MLP neurons of a small language model. Each row is named by its layer, matrix (up: input weights; down: output weights) and neuron, and shows model dimensions 16-143. Each number is 200 + 40 x the weight over its row's rms, rounded and kept within 0 to 999.
After each neuron's rows is what it responds to, as a language model described it from the Wikipedia text at the highest values.

L4.up1227,185,172,226,181,155,183,207,180,264,167,192,249,278,211,212,181,216,204,261,165,190,196,238,148,210,200,231,160,149,174,226,181,187,180,235,206,206,102,239,199,228,274,204,200,250,227,161,164,274,144,169,204,236,233,192,223,215,230,234,131,229,185,189,169,220,193,244,222,187,211,195,144,229,185,131,235,213,242,237,166,212,182,278,290,219,130,271,207,168,248,170,212,221,207,219,209,194,174,199,241,190,247,225,140,136,183,206,210,191,263,217,134,182,260,221,168,203,172,183,196,227,236,197,242,195,222,131,219
L4.down1227,241,207,183,154,160,207,250,192,183,201,201,127,147,236,145,284,146,266,190,158,231,183,196,132,258,246,241,113,170,226,238,159,180,213,240,182,220,236,168,206,136,230,199,183,278,172,201,138,219,221,183,270,138,175,168,235,149,162,163,202,234,213,146,225,156,179,212,197,209,153,207,162,285,147,175,177,238,179,147,179,261,176,141,235,190,183,159,232,171,215,157,118,184,183,184,175,161,226,176,183,270,206,246,151,192,263,160,194,170,154,212,95,211,210,182,107,174,267,178,243,161,169,257,179,224,290,184,208
Description: Split-off word-initial r

L4.up1354,235,161,224,270,201,211,246,167,228,243,223,290,169,170,148,226,161,148,229,215,200,236,159,291,156,216,226,206,171,210,210,163,196,181,237,163,212,304,275,163,191,185,231,254,226,206,222,226,249,261,265,209,193,254,186,148,205,251,226,251,118,238,155,196,237,175,151,210,218,197,240,165,209,282,163,128,217,203,210,145,212,189,195,167,234,242,196,246,217,225,212,235,243,203,196,209,188,159,249,173,217,158,190,187,247,235,175,280,167,182,209,170,219,226,204,191,249,279,228,130,151,154,303,191,180,282,245,246
L4.down1354,246,202,170,100,196,226,247,209,167,145,161,211,248,207,204,144,234,181,244,183,266,165,194,197,170,181,178,217,167,192,206,148,192,243,263,208,221,203,188,211,255,208,213,279,199,221,169,218,212,239,221,178,284,174,190,272,299,258,240,103,219,188,188,259,177,221,213,129,212,158,203,211,223,233,161,160,193,151,250,144,157,197,192,228,192,156,220,195,87,183,228,125,213,160,197,240,206,153,205,187,261,211,200,191,110,239,172,191,190,279,204,185,190,187,161,211,243,262,171,208,93,144,214,202,137,244,223,220
Description: Line breaks and continuations

L3.up604,270,185,215,142,127,188,232,232,175,195,240,226,204,179,203,203,200,211,207,210,246,276,221,162,168,212,65,183,212,281,181,209,235,201,182,174,168,190,237,226,242,178,192,270,191,156,205,155,149,184,204,187,184,192,246,163,188,125,184,281,211,191,160,206,151,195,232,173,238,146,168,208,186,251,210,134,209,202,177,233,181,144,202,209,153,148,252,182,228,168,229,252,192,186,70,204,220,247,168,163,221,266,215,126,172,230,177,241,210,206,220,226,257,207,205,200,188,246,170,247,184,256,271,167,159,217,246,133
L3.down604,187,243,200,164,135,171,103,196,178,176,240,230,206,235,87,314,163,269,175,143,243,209,238,190,242,192,204,175,185,177,198,200,195,190,204,196,249,216,236,239,120,197,172,213,214,192,124,246,163,213,210,201,224,217,181,190,229,166,151,158,233,201,176,212,167,222,183,158,236,245,211,217,200,190,187,253,216,136,181,207,192,221,204,180,174,186,217,172,172,239,194,248,201,180,111,247,167,235,126,239,215,216,218,167,131,245,181,277,213,166,209,144,147,266,179,237,204,190,216,216,248,257,244,271,175,242,206,212
Description: Place-name final pieces

L2.up96,201,181,235,171,231,233,197,149,139,209,205,200,155,281,72,216,208,168,188,158,247,258,180,193,186,178,186,216,205,244,230,223,211,170,209,186,174,171,298,179,230,153,225,290,172,215,195,244,190,163,205,175,154,165,141,239,205,251,226,309,199,177,161,206,177,217,181,221,162,199,240,210,207,217,249,209,248,237,195,232,148,154,181,185,132,188,264,202,213,152,155,193,164,190,175,205,215,229,101,144,249,229,208,234,158,155,200,182,111,212,153,195,193,244,142,190,256,104,217,213,247,215,124,233,217,234,184,176
L2.down96,234,220,172,188,172,200,244,149,182,255,265,209,127,107,161,196,190,154,222,250,148,241,240,211,203,194,166,167,196,255,200,221,225,174,233,153,216,169,194,154,154,207,175,225,179,193,136,245,177,174,227,190,218,223,212,232,253,252,206,228,205,192,216,231,239,196,206,167,191,191,253,204,240,211,217,169,249,211,183,150,168,227,199,179,162,98,221,242,265,162,156,219,188,123,126,177,228,248,179,161,206,203,212,99,126,225,202,225,161,145,173,187,234,235,197,190,154,243,271,158,225,265,231,200,248,227,256,144
Description: Place-name completions

L3.up785,167,184,174,165,192,147,170,208,89,245,256,148,129,293,180,184,197,156,277,260,177,150,291,200,179,296,180,178,193,138,182,158,247,209,178,177,213,197,189,189,118,172,139,201,299,258,281,225,234,268,179,278,217,222,154,201,216,134,181,142,143,190,190,201,172,200,199,233,249,219,162,187,146,216,245,160,151,286,210,227,222,155,169,188,232,194,221,223,215,251,192,239,225,214,182,151,220,190,178,191,210,226,195,188,193,214,168,207,193,246,151,140,172,182,90,178,168,127,248,173,168,163,236,224,160,165,185,224
L3.down785,180,235,149,178,243,205,195,147,242,254,189,260,223,226,121,219,278,235,178,158,168,163,183,259,226,211,236,230,188,211,157,264,187,167,172,223,199,300,163,218,228,181,243,190,209,191,250,194,242,227,176,240,164,242,206,195,262,195,224,211,200,217,166,89,145,193,107,192,128,222,192,118,211,93,137,241,211,149,184,185,238,250,152,259,215,256,183,243,280,164,202,123,201,105,227,274,146,168,254,163,178,199,250,183,205,192,240,221,206,177,167,253,187,192,259,250,220,217,194,157,133,197,143,172,202,196,177,230
Description: Word-initial in/con pieces

L2.up1290,215,223,189,235,217,226,188,219,170,179,265,245,170,197,179,163,195,225,198,235,189,193,226,211,203,188,213,172,228,218,291,258,221,209,241,213,237,235,164,244,168,213,182,163,144,168,147,249,221,190,308,211,189,149,211,258,174,175,270,155,165,218,182,186,223,218,211,299,244,261,169,167,161,171,278,155,156,170,275,215,200,222,196,214,177,219,172,230,185,183,244,230,236,199,229,245,158,258,142,197,179,215,241,214,218,236,110,150,207,219,268,212,165,162,191,233,151,210,221,227,230,230,196,168,247,202,201,244
L2.down1290,214,237,186,171,269,226,159,215,173,191,121,263,190,245,249,208,112,286,258,168,221,227,252,264,112,204,195,145,200,170,115,181,220,197,155,210,278,141,196,221,253,170,126,173,166,227,161,180,204,216,207,244,181,194,212,202,213,199,174,232,195,246,227,202,268,198,242,157,203,260,146,269,140,178,237,208,198,193,192,214,142,151,154,224,176,253,93,180,203,207,224,243,191,138,255,214,131,217,279,202,203,230,269,168,230,126,212,228,125,184,214,243,273,198,203,274,208,225,198,202,171,161,193,281,178,200,217,245
Description: Word-completing second pieces

L3.up394,116,162,179,171,114,258,204,168,218,222,159,222,237,155,249,242,202,168,236,97,155,134,151,206,193,175,173,163,196,198,160,182,163,139,183,214,182,171,206,198,226,172,194,178,183,211,170,209,141,211,126,176,239,309,243,182,203,237,261,193,262,262,169,195,211,204,233,281,222,178,217,221,159,151,245,233,138,173,194,214,212,173,297,130,212,194,172,196,231,251,164,194,149,137,157,145,120,215,188,161,169,248,184,231,143,147,226,184,144,152,230,242,187,241,149,123,187,150,219,157,220,180,204,205,147,237,201,171
L3.down394,168,256,138,228,220,160,193,129,196,203,201,186,140,180,164,212,207,172,200,221,180,166,137,155,123,153,139,239,245,197,206,170,291,208,173,217,215,199,117,246,187,136,210,179,200,207,189,272,159,213,277,205,235,173,259,164,276,238,202,142,186,282,218,238,240,217,183,163,203,173,185,194,212,187,268,295,251,184,156,253,209,255,143,182,137,103,185,174,171,194,206,207,276,173,202,225,197,211,154,214,284,195,147,175,120,217,211,179,226,130,200,273,233,150,183,192,181,223,199,147,210,206,207,231,220,229,122,117
Description: Name pieces and colours

L4.up1720,164,202,193,216,156,217,175,215,213,199,202,191,171,252,219,263,147,160,172,241,182,199,175,126,164,216,192,206,236,113,146,211,194,135,156,204,211,162,210,182,245,216,230,212,189,281,182,235,216,201,197,239,140,236,247,122,198,212,272,259,213,261,191,191,163,220,218,235,193,121,169,169,213,145,196,145,186,205,190,240,207,209,274,253,272,191,215,183,190,207,201,222,156,174,136,187,177,152,186,214,221,265,281,162,244,178,234,174,176,161,232,268,346,218,154,121,150,217,191,256,179,287,182,177,150,176,182,194
L4.down1720,199,220,211,155,168,167,172,121,166,213,229,245,163,150,171,300,200,144,222,209,185,212,255,174,342,287,180,170,229,239,204,222,280,219,191,203,207,182,187,201,199,135,166,214,232,228,217,185,230,242,181,218,226,252,200,190,296,168,225,225,221,203,172,206,241,165,199,149,154,198,134,187,248,186,206,205,295,215,184,241,252,192,221,135,126,138,215,193,221,210,236,164,164,201,141,208,211,200,146,220,253,187,83,217,140,220,196,192,183,198,246,223,106,155,191,188,152,194,187,188,231,241,290,257,183,150,157,210
Description: Surname-ending word pieces

L3.up228,187,229,195,253,240,245,225,165,151,167,190,297,191,175,251,147,212,248,242,157,194,184,278,174,189,228,186,226,208,224,196,213,185,165,237,188,254,186,157,226,185,283,157,175,191,199,275,239,110,155,177,148,178,161,168,257,160,170,196,188,247,234,212,283,272,266,144,209,138,234,171,219,122,209,222,202,190,166,180,260,248,165,163,157,262,224,222,165,236,265,176,208,281,191,228,204,103,218,178,175,205,248,154,250,183,173,129,218,210,222,224,200,161,227,259,206,239,130,211,175,171,211,217,141,211,180,162,224
L3.down228,224,240,136,217,231,163,230,235,190,175,235,233,127,222,159,252,220,196,201,238,193,187,280,219,101,215,204,216,102,210,225,178,273,197,173,201,128,94,153,185,187,210,203,207,205,188,233,184,164,214,252,301,260,98,228,159,220,160,211,138,183,253,188,220,178,209,236,180,240,229,147,220,241,172,177,189,161,180,226,192,168,206,194,96,206,230,212,190,177,170,183,177,203,207,155,180,176,226,166,195,230,155,122,184,183,206,179,166,199,164,183,239,157,195,201,186,145,131,264,246,260,204,246,130,246,219,97,165
Description: Word-final transitive verb pieces

L2.up1585,248,190,210,176,233,185,163,171,180,238,175,213,251,180,197,165,217,245,198,151,207,223,151,188,254,196,239,196,252,222,164,191,146,251,155,233,206,232,219,169,124,233,176,185,259,197,199,236,262,198,208,199,165,169,160,197,200,233,204,165,162,204,203,186,222,249,141,284,257,291,156,121,211,187,225,225,248,125,170,209,177,143,119,212,200,183,188,204,196,261,206,235,234,174,215,155,238,158,234,194,167,238,212,174,268,236,225,323,223,135,179,205,170,238,151,148,251,219,164,160,175,175,198,258,237,207,148,218
L2.down1585,204,152,184,174,223,228,173,225,147,186,179,206,189,164,165,173,224,246,202,274,212,164,229,224,172,218,210,243,220,212,197,191,123,145,161,156,191,197,190,197,155,126,251,228,150,226,228,213,182,203,209,179,215,160,190,154,226,182,271,146,200,180,201,222,139,212,87,237,149,176,151,183,128,179,176,176,203,159,193,140,109,123,207,201,287,166,183,219,201,151,202,103,148,216,275,171,258,218,202,241,230,162,130,172,278,95,198,164,207,313,184,207,213,210,130,229,149,148,256,245,194,224,260,175,191,253,218,166
Description: Indefinite article an/One

L2.up336,274,164,239,222,167,232,181,159,206,116,243,162,144,214,242,208,217,234,240,250,209,143,242,216,132,140,205,258,248,169,243,214,180,182,201,142,158,97,283,239,220,149,177,180,182,192,218,229,168,190,208,212,180,135,136,240,188,204,133,240,209,240,250,331,184,184,198,206,231,217,210,183,204,144,253,193,194,232,234,304,215,225,243,235,295,259,281,244,217,246,213,235,171,195,113,167,190,180,236,237,167,187,215,199,235,162,230,246,148,232,202,151,291,203,169,186,190,202,155,121,186,303,198,205,185,154,220,232
L2.down336,186,198,210,173,220,258,199,178,250,189,238,157,179,233,259,223,203,224,236,192,242,252,251,264,179,198,220,187,196,216,227,145,211,155,231,183,257,159,182,200,250,233,166,161,158,163,184,141,157,177,165,133,196,175,185,198,194,204,208,242,201,216,168,159,200,198,206,200,208,205,259,145,196,234,240,189,155,206,151,229,125,268,186,222,124,206,191,207,256,213,187,133,246,168,175,155,160,116,130,171,209,276,126,226,181,267,226,227,172,237,246,243,208,212,113,179,201,203,173,142,190,156,186,228,203,246,186,192
Description: Mid-word fragment tokens

L4.up195,196,203,159,222,194,246,266,197,212,189,174,341,228,237,104,175,216,256,214,144,242,199,177,211,247,133,225,181,158,196,254,158,272,207,268,142,167,175,213,198,281,187,220,191,159,181,267,182,159,199,250,195,188,109,185,221,207,189,188,224,263,246,189,195,193,143,127,138,150,240,162,190,186,215,223,191,148,205,215,153,209,238,252,238,218,269,176,176,276,281,224,217,219,207,139,148,167,244,197,112,190,239,229,197,179,279,184,127,245,190,164,226,167,192,191,151,188,223,191,250,187,260,169,187,285,189,258,243
L4.down195,193,159,243,172,211,94,173,196,218,224,196,196,177,208,190,179,214,279,200,202,184,152,161,234,165,214,232,248,215,299,273,177,130,166,140,195,241,157,137,174,129,154,212,212,161,302,208,250,168,172,170,117,217,180,146,182,214,132,264,154,292,238,172,183,171,256,121,224,223,184,181,244,228,111,218,218,283,224,178,198,158,149,288,182,187,203,211,235,257,199,194,211,138,115,174,230,139,167,213,186,235,202,217,157,164,245,193,211,180,172,228,196,147,173,188,240,163,248,162,193,180,231,237,200,201,229,183,212
Description: Word-completing suffix pieces

L3.up1733,231,221,279,182,172,197,225,140,206,189,247,195,248,219,206,153,181,217,111,151,160,164,315,199,133,163,114,228,263,246,158,159,261,147,188,216,213,197,154,190,182,174,191,204,139,173,166,175,217,194,221,171,183,172,284,199,226,165,239,161,201,173,146,229,179,174,263,192,176,215,158,222,239,138,255,174,217,195,247,168,196,239,276,234,204,219,126,206,211,260,147,248,205,244,197,205,213,196,203,202,283,176,234,184,206,175,202,203,174,258,190,212,233,155,242,174,196,227,234,185,225,249,222,231,221,249,171,144
L3.down1733,288,133,183,257,121,171,247,230,146,235,131,241,162,213,163,183,206,153,175,111,175,210,162,170,198,141,177,193,241,187,225,180,139,219,234,185,203,272,231,168,192,197,143,146,277,107,261,191,217,158,240,175,190,211,229,195,137,256,208,228,195,200,175,237,124,214,237,157,143,189,202,115,146,196,200,227,143,197,147,229,264,217,203,264,170,264,166,198,158,104,119,252,216,191,203,200,200,134,142,171,203,268,217,214,212,173,150,271,243,229,239,206,254,211,148,192,209,169,210,241,236,277,173,237,151,201,221,195
Description: Wikipedia boilerplate continuations

L2.up138,107,235,247,141,177,270,217,180,233,212,191,205,269,129,230,251,248,193,143,162,199,211,184,274,60,191,210,218,205,174,250,249,184,179,196,208,176,212,168,157,246,215,191,224,151,234,244,169,196,233,183,175,178,191,189,142,194,164,237,173,232,208,182,215,218,231,225,211,216,231,157,189,185,211,175,248,200,227,227,192,231,248,251,171,194,122,166,229,234,224,245,155,247,269,213,229,200,227,155,184,223,254,205,187,178,154,169,199,223,206,222,221,298,215,168,175,181,270,226,207,182,146,174,175,207,169,160,229
L2.down138,205,209,220,193,218,224,200,146,242,226,154,179,166,128,200,285,205,151,182,220,145,163,163,133,192,206,114,196,165,166,146,226,193,209,180,172,203,252,198,196,181,286,222,211,235,272,234,204,135,212,228,135,211,215,160,224,183,213,194,176,197,224,156,179,256,256,274,193,168,269,201,189,209,228,235,220,176,194,175,195,199,164,218,101,142,159,222,146,314,217,209,99,244,166,187,203,255,133,236,205,174,157,197,202,150,165,211,177,229,180,196,181,214,171,176,168,182,182,180,250,213,246,167,205,232,201,237,311
Description: Proper-name final subwords

L3.up78,210,181,206,256,181,198,205,198,204,231,161,196,183,209,182,210,238,168,180,203,155,221,253,165,169,217,200,236,200,194,202,142,159,179,209,198,171,232,233,186,144,241,192,191,158,165,221,222,234,210,211,178,4,199,210,202,238,193,368,184,239,220,179,204,158,196,229,187,123,171,191,240,209,196,198,162,179,223,159,156,192,172,206,191,161,273,131,257,189,186,200,189,216,190,168,206,197,84,227,170,218,196,190,207,242,218,191,170,160,155,251,260,199,168,243,225,209,226,184,212,175,186,185,229,267,198,225,232
L3.down78,159,173,224,224,183,153,232,199,244,167,195,255,208,221,211,173,227,146,178,189,209,203,231,200,136,276,179,218,192,202,147,186,184,116,209,166,215,214,288,120,181,223,221,136,119,198,254,288,203,205,201,206,143,199,240,169,242,213,183,206,199,239,153,212,247,254,200,186,179,124,263,164,154,244,204,185,194,219,180,186,280,212,184,228,144,238,164,313,186,181,304,210,217,188,209,287,161,203,211,176,231,148,121,216,230,219,137,186,206,142,195,253,197,56,288,208,167,216,189,197,134,195,206,185,206,215,165,146
Description: End-of-line boundaries

L4.up357,224,274,147,140,131,170,237,206,156,202,212,219,153,237,185,209,152,204,183,167,211,219,187,144,212,208,180,193,201,191,200,209,233,139,169,203,220,181,230,188,266,255,190,206,186,183,276,234,182,234,242,222,191,246,171,159,214,182,182,140,256,160,180,220,163,248,168,242,164,137,203,156,168,139,158,203,96,182,195,206,177,255,173,202,182,281,198,206,164,161,288,227,235,182,151,202,209,242,162,228,182,212,232,242,247,203,148,158,173,296,220,161,143,151,160,238,197,248,232,249,219,191,154,159,135,242,244,220
L4.down357,205,169,208,206,183,269,200,214,218,235,189,188,239,197,264,223,204,221,177,231,189,127,201,250,181,192,257,154,222,185,209,211,161,69,237,248,134,246,198,179,190,164,233,183,161,165,182,187,282,206,190,259,189,165,114,286,259,167,234,152,168,281,172,135,205,195,166,182,158,162,162,193,222,161,174,196,206,159,239,169,207,232,262,171,251,192,222,234,185,206,228,184,171,211,247,250,154,156,209,238,265,146,143,172,237,279,202,185,189,217,195,253,190,207,120,152,244,194,201,202,180,152,240,197,225,156,129,253
Description: In/an/inter-type tokens